python train.py --positions="rope" --grad_clip=1.0 --steps=10297
MLP neurons of a small language model. Each row is named by its layer, matrix (gate and up: input weights; down: output weights) and neuron, and shows model dimensions 64-159. Each number is 128 + 32 x the weight over its row's rms, rounded and kept within 0 to 255. Numbers have three digits each. A neuron's up and down rows have the sign that makes its largest values positive.
Before each neuron's rows, "fires after" lists the tokens most often just before its 100 highest values on Wikipedia text that the model never trained on. A number after a token or word is its count.

fires after: " G" 29, " g" 12, " M" 11, "N" 8, " f" 6
L6.gate353:161169149080125124155135083144126125105137156089146166064121105101127112119143106108093147102128226178089073109155167156092182125112134095179152100105135141062176136084150118143138107100134109125157053130157166093128118144130136136054188130139123120127089100149144123091110102201050176140
L6.up353:161119136080130174117147117161115152122111099139181165092131143167052141133154141152160144117093123144046122131099138127101131145119147150107088133129176169114098108126112113150089160170087100117186173131166149198114080144165142137095121186185161107125107162140109114107113149105132135185
L6.down353:136148113148077088168102119131218144141127122168174105113126144137137162122109124106146086102150122124210145083090162145123153105123184077109190087131110118108139114142101139130125158124149098181096107064105131081170055152111137114201091162118120105146131139151114112152141117118091085156

fires after: " " 71, " the" 15, " mod" 4
L6.gate460:187103151152195146153141090205133068106134139111138140106076165092101187086169078094110155129114091095091100091109091153100109129061128129165105174128117142140102103175104144101133091158163137126106133102142069096108187118119094052088119111142113080095116101140124202110118083179136156166
L6.up460:159100126184175124095183071150096103131115159139116053125056102125122159136160181170159083175135121202062185062111159108084143141104126094099113157133108139112144168130133102153152082136126115106148129143077139094153101133047176072203067129135131102124148172132108133106119133155102100168
L6.down460:139222172162132118106170175107195127076087143099115137139110165094140100127156054061100090057126105165150132118132097126168138115094101139109063144141104093130142123098132091104164175115053176114138198108106097060134073147138052096075154122161142127148150054092112165179175119183129164121

fires after: " d" 25, " D" 19, " ex" 17, " con" 8, "D" 4
L6.gate110:070050138104135139156086129190064118105085168131094051154131075113152129164105085051083199120160139102173142120131171159121139122132132152121139087186100137105112104129122068148137139094105094110115095162116083142085120177058159124102095122107153119118169079153147123174151090122077153131
L6.up110:153099119153177165163120173143105144120198108115126131082132089098140075072120105106137081139111133152144164106154110105176108068108139046082136106106099134126178107153121101167126150162143102116179156144123113161091123102056153131221061170097147137140156104108136120207113123135104238094
L6.down110:112166109187100112095097137197104137206069141143115151123142195086133098116173153082103116074125135125090075090110173207105137188127103119162081151158169136125150098106119103109120065118104116159099049127138130063097148126097157062156118095163087110101121146147158112176071132103150064172

fires after: " T" 20, " B" 20, " D" 15, " t" 13, "cc" 5, " F" 5
L6.gate170:134066107090076107100154109131114116129138106136106118109086150126128146128110091154142127093175139137087124048139175088175137137118159131145130147096195226077164138060126130106118108115118105176088097183161192136170187130164092141141102137118159124130159107150154122102153156129141104166
L6.up170:143073135117173076165150188150127158083135134139082218085040103138130188118112114090096150119169159104132088127165119097139136107140173149145099107107135137123149134114124158040115154154133070165102130111142089113135155132132115111154115093077138105061162116163063210144081109111136103126
L6.down170:058158082068083141077105157100170117085150115161111123143152154174174159129120106119070149120113133202142114131147087145105113099129134148132141127191114176084094075122137117119176141122112147134161146096089056083101091118127146134132145113132112121169085128191144135139203117093191170140

fires after: " T" 17, " M" 16, " L" 6, "S" 6, "O" 6
L3.gate122:100078154110107107138152148112134129101070117120127153113128163144121139111165158135108171103167100131086119128060148116118170170103128149152171142134133178110141141129134161179197087105076131171138121127191137126112140164172138110143118157167111150128127170178110081132121154092163175125
L3.up122:187128048177139160143137076114050155131124132163160120153092088086131106142190118107161094167123145117077090127138113157113138183122111088110127183029051053109127148127166108131111163100101109142140092136153087174117129105098146093155124144101114104130118103126147084082105125151163150152
L3.down122:120161135121121166132109106095049153156094125123123081099124101093167138143160176143163129125088169168148104115117128187099168140168080072149105131058041094101099156121148059126113172123113145138128048100132125104137096075154139121148042147118123129141086110138114154104135127118179138129

fires after: " g" 22, " D" 18, " d" 15, " G" 11, " T" 9, "G" 8
L6.gate288:146162204087097123086191170137120149152165174102062172078127107159163140133105127140162165162157140127073132090129209109187105154139141120140147147149098113064145165079109132131170157135125106144177134107195145097104118114093135165126109112059087158213101106088147138109153109141130117120
L6.up288:081150156151110077088154126156139097144128144107088153081108128165148137137051180135192114083092163158099109163136126092108181145153120108111071120154165131148155184175130129120172189148128112136111175178143145135096114165133125076119162104065168111169174103164136153091087126151145095110
L6.down288:139146117131129146115087170107080153135124091163128104147190122112129150147109161083181107151095124140095127134139108154147111072107076164144141129142063192069133169166144159162063142127053184120117180077092147073150120178120090094139143155135166136072098125145078129180133168142120099178

fires after: "°" 14, "==" 13, "″" 13, "-" 9, " (" 7
L3.gate104:134151149126116084149082147101111089135118121118165174194151145091115156144106101178110124109161158132079105150178141080088097176112100085124141190114074151134178135104099079143102116137161124151074146116116099101149132125094176143185117135101125100112117081117111126175155106151081117090
L3.up104:156212085093046098166097167150110114139138124093091128113123156126071184108173138172037095091187139086126073188164108048070146129101130071149106097144154109135119151089171143158151172135125119163093136155135124062173136129155121113140119179136128084142072099104137084137188177116113079116
L3.down104:192165131152145122122155137146134117141126153160164116144093133129162159152077147103128135169106156103159136134188153110200114125159134134105211115115181158143119156090069094193150059160137115147132143093111104113108099154130123098112130126117137140076169099130133145163104089141109137082

fires after: " (" 31, "-" 18, "–" 7, " the" 7, ".\n\n" 5
L3.gate214:177125036117101039079111162135152091143165099147100093166121081189177137118128096138112147118135136103162102109165128063124118105136065129142129136110146112149176150108166135095181131127119149160193107072178121154082144133095132169126120061105164101124176100118055202120116103113128086078
L3.up214:122121114171121144095097142143138165078115125152170173088196144136120164102149132119144150098054120133136142101110112122102118126126159173128103106122108159192111204112149165088186132076091079124152164155169158124110143102110128190120102136068131115088150100119125171163144133110148109140
L3.down214:115095125143055196126109148109161115168098103109187146129137163160125161152134167061139145097093134097173096083122205131135135161102176095087128130100116146110181119102110178074141087090115142100097213098175122160143173108125174135156153131119224103149105148115181151160132115141114101138

fires after: "," 14, " h" 9, " le" 9, "ol" 7, " w" 7, "aim" 5
L6.gate423:165129149135070151111110092150126156168144124202096128124134054128144101104140142130158082175133145108149158171082173120083145127146150152157050120099095120122124114150122138093132100098115137167058124134118145167158127149061096158169114192154146135109116126092153073136105074132100120125
L6.up423:116117158131144131146123084124165129139154141128116100146097105178140112108154184095141094160149155052128123142076084139132153142153100166141137127158181149144148175164070182112111131071138045099063175167171109142116143085144092133203089150126114169119087134119122105120065071176094150077
L6.down423:172127108122137117147159189119109074136159157119133112064136165137084148145171156145186162127145123140150173105124151121144136173122093110122145139200130130130120091122129169129199131142131149154181049145121127174159167178172151091115114131085097080151056106075118160122125122114145118132

fires after: " h" 25, " g" 14, " f" 11, " hel" 8, " H" 7, " c" 5
L6.gate493:171145141084136124125183146082133105127086100075094107139179124167089139125135104102182119104065138130118166140046155149097135144125141134136054047107096147078110150136122119191157147207144163091158147125106171124091133119160134070142086162167096065100160099096151157128155125143157117144
L6.up493:087142141165202160209162151053127163160070104121041134154107166093074174091122104103115048138128097115114110149124120185154142130158110096175123051172141109138072152059166133157099113135141140123141128137173158089125140099142125126103165158169145095142134140104182151123082166149159116086
L6.down493:116156108118174146080148158089189121132126121155116141109133129118143113147109131130133157164083101150165162155147140087144114127145153151131142134178109162201097101103111148115128219130096155163115176056126072148089142093150149173162176113086074138196133126107112124111147132237157131169

fires after: " |" 33, ";" 9, "O" 6, "." 6, ":" 4
L4.gate469:056120133166137117121188121168117099175075148086128110104034119117132090142146131166123130089150143146105095086079120154144168114145157172177133144181113128092122110129162125154139149199131137143163143148111116099049105119069159049135070216177144120107132144154137101141138149148143183078
L4.up469:135096067112161124158162108095098121115097136076134128163091130122118025110098095155135144133117098115156154114056142150094147072133117192146106073112133154081106128170112105075134092110120173154167119149175076151056165103093105107147107174135118069088157115137160132090143106082174171138
L4.down469:119149100134160122064105129115167166101098125155052121089150113151174160159172166142142163103114080153093129186127118119132179093146122046087126162091097112103127118151108202119087136133106112049112114078179071105184157074070144101110105116140144163098139180127180096144174171147160161094

fires after: " d" 28, " D" 23, " com" 13, " c" 13, " m" 7, "om" 6
L6.gate61:094093130128197154164117111069151158109093123073116123191112131096137177140173120136129069170131076199092081032194197151127113127111146181137145125163173098103101156155099085112144131092156099127175114149153164160076123119182108125103133187147152161141124139136098123144101137165172091185
L6.up61:147151121177147093153159112164092077156187149163158103165093107095088117102156129128147117159042085089118132136147100167112153116152140144209153077130137165097109134128114072105121114137150103077171120148131164162125158148136132153095134121150126122152126078139110134166085115106161131081
L6.down61:125075221127176163115185150118159173134096109146172106135134136148136138159096145133117130072109122158152164094153139130141115099150137077122113094120112132091123164098126149148117126114177138144190124133102121120177156121094110090113065105100118144130175096099136205148146147113165057126

fires after: " s" 39, " h" 21, " S" 10, " m" 9, " t" 5, " H" 4
L6.gate1:085126121102140122148099118050113103127094110089132073110059119097135104128143101164137140110094134154100101103147154147120086099131144163139139144098151118109091127178131083063125125114134170130153147067176126117131146127127142105162089171118122113087162176197169083151134083147121141163
L6.up1:175094103088177158177089142118168134091166128127044115104133140077144124130175121181085083081111205188094155190120160150134075128188122162125132106103182067131091140116177084144203177140104183088104161096105135088112126124088094129163114130087124088090126137119111119141173157148161114132
L6.down1:093089133182095143136174107094056082127124074152077115134148101084174159139110125164111107110121093076113166131101130174090156106123189161153086122214131094197082127159159096125159159175115135168138112117103061080159172149177087118176085123123142160171117104130133140126142131128133147097

fires after: " m" 26, " W" 9, " t" 9, "w" 7
L3.gate105:105113136139177137164094144142171096150033158111158113135182129109130162109149120129138145138098121084159065117115149153122090099107149155191175087105121135130074109117071079198157148129100083176151108087111112138141160150093099133136132190139146191084135143153137116121097106162135134123
L3.up105:146094204112142155187220102111105102115090111144157174129123145118110166142205081133191110110123105120127137149144144095151097066133131137138109161150159183167061071234120100169124178093114190120083141104118167063139100158126164131129128134103099179108130147142108174118094121202183141081
L3.down105:194120167118115088125171170090160128101063138134179135096146121107086117094159117113164171128079149098118100119127178123100052083076150113164154096130152118106125093136172150163173126175120061146132103122136106137105148113131115155131080161143083166152184054134138102104157111142150144154

fires after: " " 26, " R" 8, " D" 7, " Y" 5, " J" 4
L4.gate474:179152145112069161139150130161122143111104069129175145070137155139147067170136114089111130144117114133151126123134177086184108184068142103098141130128070147076125065175118165149139116125088173099169108116161132168110200099092137155120150134087121073177150169149189125174096121149104160156
L4.up474:134167109094134090103098123138169111097099156037134128077138166113197105143110077104158159134154142150141137083137121128165116114108123152109105173089084157072142085095133089079137121128106133111170076128104171146109150178127114125107221119151144143168192141154126132187127139117147215151
L4.down474:145101136167179114132106107128103170145135184050151099116131095123124169164110185141101150137093132144145120111140147111101137131128099161172069181118182083211121105101124180110105151133140146103123144155136168125095158148167112167118128114136041197132109119195108076107141107066151150127

fires after: " G" 37, " f" 15, " g" 11, " F" 8
L6.gate102:126148120069191158132149111104121121131094099135128175157126164147108121093134107119155050091136131123149072128106141137147171098190137132121096131146141178049156147158101176174086101071164086124096139141104187077179061104126102167136170160144173120186121142106179134115144123114095105121
L6.up102:104150175154132134157201118058168119124173144145121115145129186102180138137168116119127152120089144107095116143138109129171162128140048143157124122169119168150093129098150124174160183125140136132161140101168104061053064141162117158102126168117052133114118135136084108130112188196150143134
L6.down102:188108187168121122138056101110130068130138095178113084138124068182095115160103135121146153147158046079128125120223103119127106163127097140155100133158157098177112197047123119141154143116162150118167151152125076102125132146139171092152137163113123072116161123102088176112162174132125101177

fires after: " h" 19, " H" 12, " d" 11, "H" 10, " D" 8, " t" 7
L6.gate31:116124109204137100162104069056123170135125105119137132122129142158156108117161088042135151090164105190126147141163145176078106121128119180151124123134101175153121155109125143103158209123110126161089183136139082163096136176123115131140155118104133103130168137158116109147064136077103081140
L6.up31:120115070153140211170128089186173058115116118149103104087108115209093151186101139133142122135113138144114162187135086059098127185127149140092108196123138166128100109128089129110112180160121108161164112145114163105129102178147123196105135146101125114161154117191097131114207105172060117160
L6.down31:157179096150135093131125111181138148180131136104149121192074114117143106189127098141174154145172080135125134133139175150095155130189116081142154144100185150185149167133127076151104131093114135132116189129146140083143087135090164197160119120119174184083124149084158112104098093122107136080

fires after: " D" 27, "R" 7, "D" 7, " d" 7, " of" 6, " the" 5
L6.gate401:181123140136119092163110132123085113131119110100097179044106125121107129121119115112171095193073141168163099086146195128107141086181096189151110150137147137062137130138126107164090124138182131122114165175060077062081109138127104140126176107088157097153167126126183151138093103087164168173
L6.up401:090119128165106177155085054171132175101154168136102135122178115090095144099150151069069143166119129105116141109149086159103083126122098143031125155196146043104091173168114084138135140161082171178192098105085134148098161171111119126114113149066110123127104053192135128124145121074133138115
L6.down401:153082175107126123127099131139180100111093151101142108127136106123070158086164062117134203166105140151107101140093184111129151131187082154089131168116177112127137096089132160145058150138086162096138143157115102178138162191077156178135161107158149169122128114106186169171053095155168125153

fires after: " s" 20, " f" 18, " B" 5, " F" 5, " l" 4, "pr" 4
L6.gate307:153114140158128145188098182140116156138229070146111109086106217088151127081117093167162142125118149095095058136170163143145113083181179117089124156149153181126144137084109179122124130157121160107135144145170159149148152173074130108164151121094103092069164175172093148057129106138101108093
L6.up307:190164103103137097131121115150158131087127165149044121142131158128081166106126180145150123142104119089090106170061160137127097118124122114100174090152118123076177135175111122100097137101138113124146166104134135099183133129197108099169098137104087081108130129115074214157069117126101129168
L6.down307:097130149093111157151116144149171109095148124193128162064102173064132139088117129121078156188097165141142108103189056157162134091127189159112127155061094123182092136145146053127124153150158143085121161141144142165099169074072147114076200065148166148132159131164101161179146168115146136083

fires after: " |" 48, ";" 21, " v" 6
L6.gate78:085146078166073171151156169163172116181097107157120103176143150102081111156100209119078150160153121181126127162085152085129126159170118152116148081112063154084100121134130115176134164117149116204159167131132108136135150150084097152132068105116088130136083123133107084155124140142123095066
L6.up78:146129113181111124118173086147148138177146096104154125151116105096164132113135133134141128099120109097117083088168080092158152120115156123157108128123137095066132131151109109149153123112066151098160194158153084105152130157093165130023156160156060157125116045139217172093139123134114144108
L6.down78:087155120131165131122174110091124128139092144132096120142089129192188132127142085097132094134120139163172119137110100119101195064125214124142130139101127175096101137153145152128145137170152124156102116103124085157222169106061101112107126116082092094160152146123191097129215083123092149139

fires after: " w" 23, "w" 14, " r" 14, " st" 8, " W" 8, " d" 7
L6.gate80:152072130142112102108100129090146163111117153105115083111187113158123077131136162123138121132128157118162146153102155071110125163141152128132102121176150149157094081101103148096101193108183106169141166198181121088106188112088109185181090180138134078102124085139201081149155141116181151132
L6.up80:134113099119149188151148153140143158157110120136149148117111132141109173078173137161115134116166114100116100096072113145191151147190143120159102105118161096140123090131083148070139147125112111204137143088112081129102172102090227152101109141147085136100149165137151121146075154112167087126
L6.down80:118119191166121132125101164118084167177143151131148181173093084102075155142169139101173087128161103119113082124137121089083117132150133110118103113130088157182082103135163112120100123186074140171133117164171165073149114190100070166066138162082134174160143129079123150059102140131154180062

fires after: " C" 14, " R" 11, " L" 10, " V" 9, " D" 8, "emb" 6
L6.gate300:120167138118102129049107156141137166135072117126173136039142215077145087132180124141131087118138098169133121141129146108128139064172196120144116161098176184087106110160126198114092121123112135132181159126120146136110152099108141084107152127144148090119092129115153124102167123190138143123
L6.up300:144137113085149142127114144153156158144099148129031143156136157157152164134087175105142109086133113150129107136120111126188075094144135134102160111151104113098073148101129096142107102173130072115097076143078110094089144157139144166171094131131108091169115112159121191140156039153079127140
L6.down300:120089127151108128100094136132089124090106161124135093137134110096124121178188093149095126127128141117100117205159118101126087148135182113122081175135151143122186112056164171101134086114131152144086115142080190146177113117163163125095154139147131111116179169135132118119068132182135128123

fires after: " s" 45, " S" 7, " f" 7, "m" 7, " D" 7
L6.gate273:137125175145138079187118170116098072112102145137194091097131164119149136142156119102095173152102103096047160140146178100168129131071162151133129061166132089068109177118152128121138133117144170089105093114139165143136099181172098123125114109072133137097096183163046145148094105153231066103
L6.up273:131069141116169205098111133129070112119135166118104078145079077177077164149118058141110100122099106193088147151135116115140103127189061124115062081113095071130130138160163089173103080118157180133172109114153134162163095109114116145110116148101107109151171095131118144124126101147127131111
L6.down273:187050137143157103141081189175106077155180108151117120154081090157092115134145154095146139111124126099119168160169153160195126152123098149101198077127080171163171107193162078170129090114074109083111095164113145133139128162125196138098104159108096145146151177092123125146128136077092136064

fires after: " c" 24, " r" 20, " C" 18, "C" 15, " R" 6, "-c" 5
L6.gate145:134140161160148134129175160147120123082113126129157099127150151092083175118118146154158153117150107209171153056146154114157103119145135107074162173163172120175094156128211081161090177173142129153130160140139148119138129152121154199072169152177148154189150121118112160110071106122104166122
L6.up145:106128106073100115144174126135145135145158126119134115156203178097102116175162170077119143107122108150097118078129118135116129130111109136154151094185159123116146078121101154092155123134108063141159056129130158113086109139129155154150103067185111070161103141172101174143148112093109177093
L6.down145:151130097165150169130168135162081113120113163172115102117167110124179135186140123180110136067146117113105094112134141138086149088098178110161133096094155093137154148124144108125129132124101123128113146134121138171089151107144124095142175140114135099111195124066157206129111141104147137138

fires after: " D" 29, " R" 11, " d" 6, "d" 5, " f" 4, " r" 4
L6.gate121:106112177138109099182107162172124103081092118130044142123117168114178060145122097123084172153061145111109175178140184132109165116133162136149138099141101096108146152092147098148087112127177072148138122175143077132101147109090121129132103109066136190136121115128141143203168129097088136104
L6.up121:130159117130130157122155142134111143109125107096097160135096168192130131099127117128096119111130133081117097109162164175104153088139132169142119134144091115155009115138147076082087100173112090223164105139149094155137171176108151131130099105107112116111103104106186166185172108141143072123
L6.down121:061126175168131131103143173126136114088140116152134068118160176102094137096079176158129145123123143125154131142146153151136126154213162150188161117099111118156099115121132093149115144137120085117136118066173125085191146105065098119137154155100100130160128130112163152062143105131119155105

fires after: "0" 24, " " 12, " h" 10, "1" 8, "iz" 5, " w" 5
L4.gate170:209131095176103162134087163149114093163183129110112127139110153151130110153074081131191112105180156102167109224098138140110169163111210091091134129113176154074118141140140197155165137152112106101131159130138103152180146127075150128101134107155098110106153120101116129114117138159127157097
L4.up170:102103123095098076102121091096125133223118075121079124119158124184166130175096152183152169092075113103134136135153159113089103087133089173139062106147115086087126138134133128072126169081114141171117120108154129103173097121155084142124132130095155175178127109127175151172114094102118136088
L4.down170:118118074129181150167093106102121157146132112078125133085169091128123117121169125122143121186145118155136154152115097191144191190099100127146136146182130131136122126150116087087135142134140108120131157191177113087154109155108097050098142165098066122116034057132119098092176129172133150139

fires after: " B" 14, " g" 12, "B" 8, "b" 8, " G" 7, " F" 6
L6.gate101:189161154090170111147137134131125152059192095117109202094126114122148112127134101136085108166154137137094122090137205150130074112102191121124127102191135135141193118162147106155162198127112117130150121119094127133151078133114105198077111084188103167124124068159153141105138133149195182151
L6.up101:131171146116135161197134152121106109122109110091119154134164121162089158131190141127138139134135179118181170093136138044133155110143160158134138132125163190130132125134127083087183146165068100142111182072072149133089139103156091118100118179157116106186142130134144155164120137148150131178
L6.down101:163150165101154089028102111140085180161120098075067137129140121125160146117100108103162116122149151125129134194125134154158091113124184086080073092137102130118097113175110141112090156131098127111145167127116160145146131098116123129094135147156135099138103127160092150155105129187152132209

fires after: " |" 39, ":" 8, ";" 5
L3.gate339:149156119112104181205103179132118141100119144106123090126105100095129163193117119094128131159087090144139100106117130088133129171132122150136144107084134123076120148155087159161183119202131142141141092133086063117101111145141095056123081135192155149054129128141186107177112112151131171170
L3.up339:102151056182189129138093132112141171143123153151106044160157191132149134193101107125136138051167104060158111149116150113137094145142084189112177108103149127160073142188132081132146101148121142164160192161114165103207127156139152132121151186105114105141081095132122104131157156115103167115
L3.down339:140174147110127157162174114161118144112156135141125088086127157142129162119152121145159084131143119161133168134090144110162174138104049165110128138168129123138119142174067105116105130156147164129139115160122084121105155150140113170166122092096130122084101109146233110169120135152159123083

fires after: " d" 22, " t" 11, " h" 10, " D" 9, "\n" 6, " th" 5
L6.gate499:033099156146185134146078115153151123115091103123110122089087118112115125117082086103065101077112122128197153142159154193105125127152089173180197164156095146139159064129143098104159161094091193124110113129079144164093123128084141137127123143146133194133158120128132117155133102058123074138
L6.up499:093100144117130120175104132106160147142100109121087130131080205148103102167137099120144117121120176210146131108079139174108101135189110121166202071153130088123140162159091070123104181077169087135164107083117124103176099089047095179127137222115127091130166117179103148192144112138111117129
L6.down499:168198111090097052080172079115155155185093137130131117065066130075088181074054136138145094181147110139113144148092108122128127123146141095137124169116118136178106109112163128193166121119140091089136136192161130150086059075185109112139170086135153127162111115088107122134131117124169200151

fires after: " O" 14, " E" 13, " M" 13, " St" 12, " T" 8, "O" 7
L6.gate211:134097069166151069113117141121101125070120097171135111149048156112094115132144132122104065067153120136146175151091104122112088098093135121172183074097131140085148209105090138114186175145167155114140114156121148125152113070113113107126156084091134082123179159157107151086115090142125172172
L6.up211:163131072172124096124107106097075131145122103156105152126108142150176123132175147146161119127088156134144099098181118156142113092068149153144167140161108107150163105083141088118155138100131129118163151161164127150170147104118122099183136130089126080094108175148133180089098139075133145161
L6.down211:129152138132096185083153083158139101179086127113160153061123123140094154143164103103152074176116044151144128131176123122102098122132087137131117125131126130180100147099112088131110153166096134133048088128087127148144181094176184139158166109107072166178029128135097104178127152105152123137

fires after: " f" 24, " F" 19, "f" 12, " Ang" 10, " c" 9, " ag" 5
L6.gate413:130087144101141156162098138104136126118156098120174124103091101168101166199109125151096088130115122127088131105171089077126110157128107106101078089161129168102156152188109107154101102106113124096145142109128182159091088099114131145076168170139167072126148122163088153120102094147139124136
L6.up413:143111166133153145147094130088095103134094123102222092155120118152101164148146209078201168135109141150112146112135150105137120134171140123157079084093179180106158134095158162106108048137126178159154183158123136080156112066123101079086121165144067041113135100075086078135164157132159106089
L6.down413:117132144118198164110085076155138084117147135151137190115142123127189046118156134077101142138109145063107158145123082118109188078117134129109115121135130129086185118120155113086133119091141147162129120122118117105117097116122132065098101137086073165151160181177147143083096106126104110069

fires after: " d" 32, " c" 15, " r" 7, " cl" 5, " " 5, "." 4
L6.gate162:166098116094150108129126165133144181177109174059084077120095179126091180100176127139111087144093123164115142119105128092118196093194131165102128046142145086168097090162171126122051158142118072156110145110163152095113185128123146163143140155144148089121159108094137108167149070140121136114
L6.up162:170142104143085092097137109052112138146128132074077114098119166076115116104133124103127096135064135111122151102104131153089109161183091177174108101145183117122100100151142108094137138132107097205151163145190145163129171144171158110143090154132131098128149094077165124211128148138114150145
L6.down162:139120169109020198132110145106122133116094071162090127080134094095139109116191113166120157099095093174102106137146086170059133182117204178125144101130164157190167126141083143155136137216159180097141109078087125129120085082124163141175139185123142197139113132102114148140135069151123116112

fires after: " p" 19, " var" 12, " P" 10, "P" 9, " y" 7, " O" 7
L6.gate311:160160106100087079150165105162139045121116108143089075125108102131116088162197094115136164144086105110159130127188160086143141036125133151142109164130147042125147117131115131185074115123165128193157135180130142110113176082166135204155129147094155111119123143096120139092112167043120150195
L6.up311:183135076185117161075140064162108128106140087095133143177086119127178140113166122168156183107156140155070124145054127125123127101134154062092134175200104134194110130149068117131092107141140146212092152091106117129152128090151110141180180146137109141109164117109183098096084131116174184096
L6.down311:116126142154154179135063139101154140148108132152108171122194193131157111106078177130122120173108113153133136132115103121169135154115112132161123141123148122097114101098148191105109130127107097105161101134145103166073106140077105117160145157169130096147120136168124127114153131100158138075

fires after: " st" 19, " g" 9, " G" 9, " t" 7, " n" 7, " c" 6
L3.gate386:085112102130119096108117147163159122177169099137125153090133132112102083088123120104117148142162156090110090158138181105172127166114108145155114091148152065091092186180188138121155113127195144142209078104132105091160161128132109145106116124094152133128158097168147093178105150152104109115
L3.up386:154121070148162184157169118124116076134163116130128129158193144098125147111112150129099081155112164075116118142134112102110143090155102134148116140130111124124135113130118231096123135144142073098158106067164098160097158188132174124177103184152112145184123090135097121160137108159164143118
L3.down386:121091107170154092143100127141169148090143128185113079101107169055126139138107130146086085122152142061160112145107160134134142121169142118109145152193086176048095048125113134168143115101149104116096130137152101156113135134106169153153090140089125125166136138130123155163137146144130188133

fires after: "-" 45, "E" 13, "\n" 10
L3.gate446:160154082081129083171058129148139105128082178143104167130091093128154104148173123123148085140073133142144172113157183157166200085169080173171107104131105180138151080129149136149169162150166171147129078169108131092174112136092103115180169145097128108146175100120073107196152137200105106067
L3.up446:107126123066086169117130114133123150119162164086120132144105156085159096116082125154142119165128101057113115103054115109097099068197124137168173109108128146144138150095123134163170096102146187137116096120159162071147149139102102095139111202067092097105128149163185127135168198180144139136
L3.down446:138100158124107169160157117121090088138106146154215069118204112175111121165115169173176085132122115104139080130107115123110115144090137151095107131145126069015159157147077169187143077158081140144144146115137128113180123156116105165129091126114140135102136149113161137124076194157071127098

fires after: " P" 18, " T" 15, " G" 8, " C" 7, " p" 5, "P" 5
L6.gate53:148151156093132081150116082129086161109170081140096145136125093160099128087130116108089215149199190221123182132107128107156097117149117144101167170124122084103164140126128081068078160157149141114197137126162130109146133085153180120134157119078125149142127150126083116140092134082088122099
L6.up53:113191169126169155113119095090126167165134087148183120159098171154176131124174071169130109153133122130111117136143162144114131204105156167155091092090080098159159080141098146168096070173154085156168141107167153136142126048139104099068127157138096136101115155135141114125117110070129133100
L6.down53:120136107166124123130083110063090121114129166067191142106158164095125112097144151151093162123118162049123121080121154149147147140165147139085134073137132103148110071079155157176101174134106124120124124089146104065132140083127092158084115098100147080130126142140155136118140141160147170087

fires after: " J" 10, " H" 10, " St" 10, " F" 9, " A" 8, " M" 7
L6.gate319:144129137095151108189186132169142106118113116123180099131103101125067130136059120126183153144125093092089101200047102168150146153140164125142200114123132154074141166148145094123095103108137132192118196124129202170094119135155091130129110122098161079119148128164081110137119074163119154120
L6.up319:202103148074105131142179166157136152119112132149101086108137165130110125132125140112159058119115147115098085152075165180099178105097148119138123141147172116098083094143138070110152136058097133139154200138093099152150131171160123128115111152096129124118197147164149172117104098186147134127
L6.down319:075190134113135112091104138115166112049120094112103162190106118139124067106164125097118157101168101099121111107171089121135096184102081177132114089078100120082122128149114099095153114140140169187132184150143187066162131155126177162118189169121113112117130098180127166108133156137140127109

fires after: " C" 15, " S" 13, " P" 13, " c" 12, " M" 8, " F" 7
L6.gate172:149148097110104136191119153096142056126146078144118174057130182128088089194154153165149101144188119128116135173102116112157150122137109138096114140175190125110119112117185136104128132151160154152160174126119157124123131105128111067143129137158170082158165168090169142087172119153115155135
L6.up172:176068102153159123176076119117165108113108166157168152094118164163137125110111161087180131079164156099164177117102111154144168089134108150100150131094150085126125131119150109082142140177091141178134110167069107123111092168119194088077152100064147101140177145120050161105157145106111145127
L6.down172:175104163065183120153125156123165189153130113091118125161203178138181050130094105058140157153137118156196133123133132103145124148131100140114127089190202153138125140086145120085149091078093104175189105160110149142125082157182109092123135153113137179154108086117182123129131139140130115191

fires after: " " 27, ".\n\n" 21, "20" 14, "\n\n" 10, "-" 6
L4.gate25:147107133141127098110147113149070165099119137098164157182124124091091104081095146075154138110133149137119129110129105185062171121126079143230103120146142117142133042150154157110119135104156092162132102211095114073091220144152082122143141141120100106171118116055106164180147184132186169105
L4.up25:184106144115114023137129129108115114107130170161112133156132152092166119123129053095108141125105178127115154072117109142099180081132161111107138131131103139137173124126096137163144066128137131113170123109144138041130082114091171134146143101083094162125169088116181093177111098177123073093
L4.down25:130070147108141142170229144176115115097158135092162090144124144106110111117108079087144146114147120075122110175111061094118125165125036159136138166134147105201099098180166164137131121094110146116165112144134107120145221168113118147112184128125084093129106132156120059135127149142121131091

fires after: " r" 15, " G" 11, " bus" 10, " j" 9, " g" 9, "-y" 9
L6.gate400:139092160114163132140099094134177114127107078177123119154158146165029170149148154140096110138103201109128101139090123112120128118127070105130155071161128101119131162174143173168119187125124150163152123156155133141160121174138162098157137176133088071217111120138114172151164131148068149117
L6.up400:073138087109087141121151131060156144162122154149142121116174092110102138100139171139075115158160163142096125092125147140158146168090102136135131164080134136080133141120180135205096190078129138102092124085112085149146082125147198137164165185189080213169114170093146152166178145134152132087
L6.down400:160112226142113096158166099133131158116140103066089174160096120109176080175123139102125079108146197059136151107128104168118078142160121180122138140160128138129140121121123158139131082190128106113103156141119176119134148137126133124156071125090116180131031144121161148129042133117130181155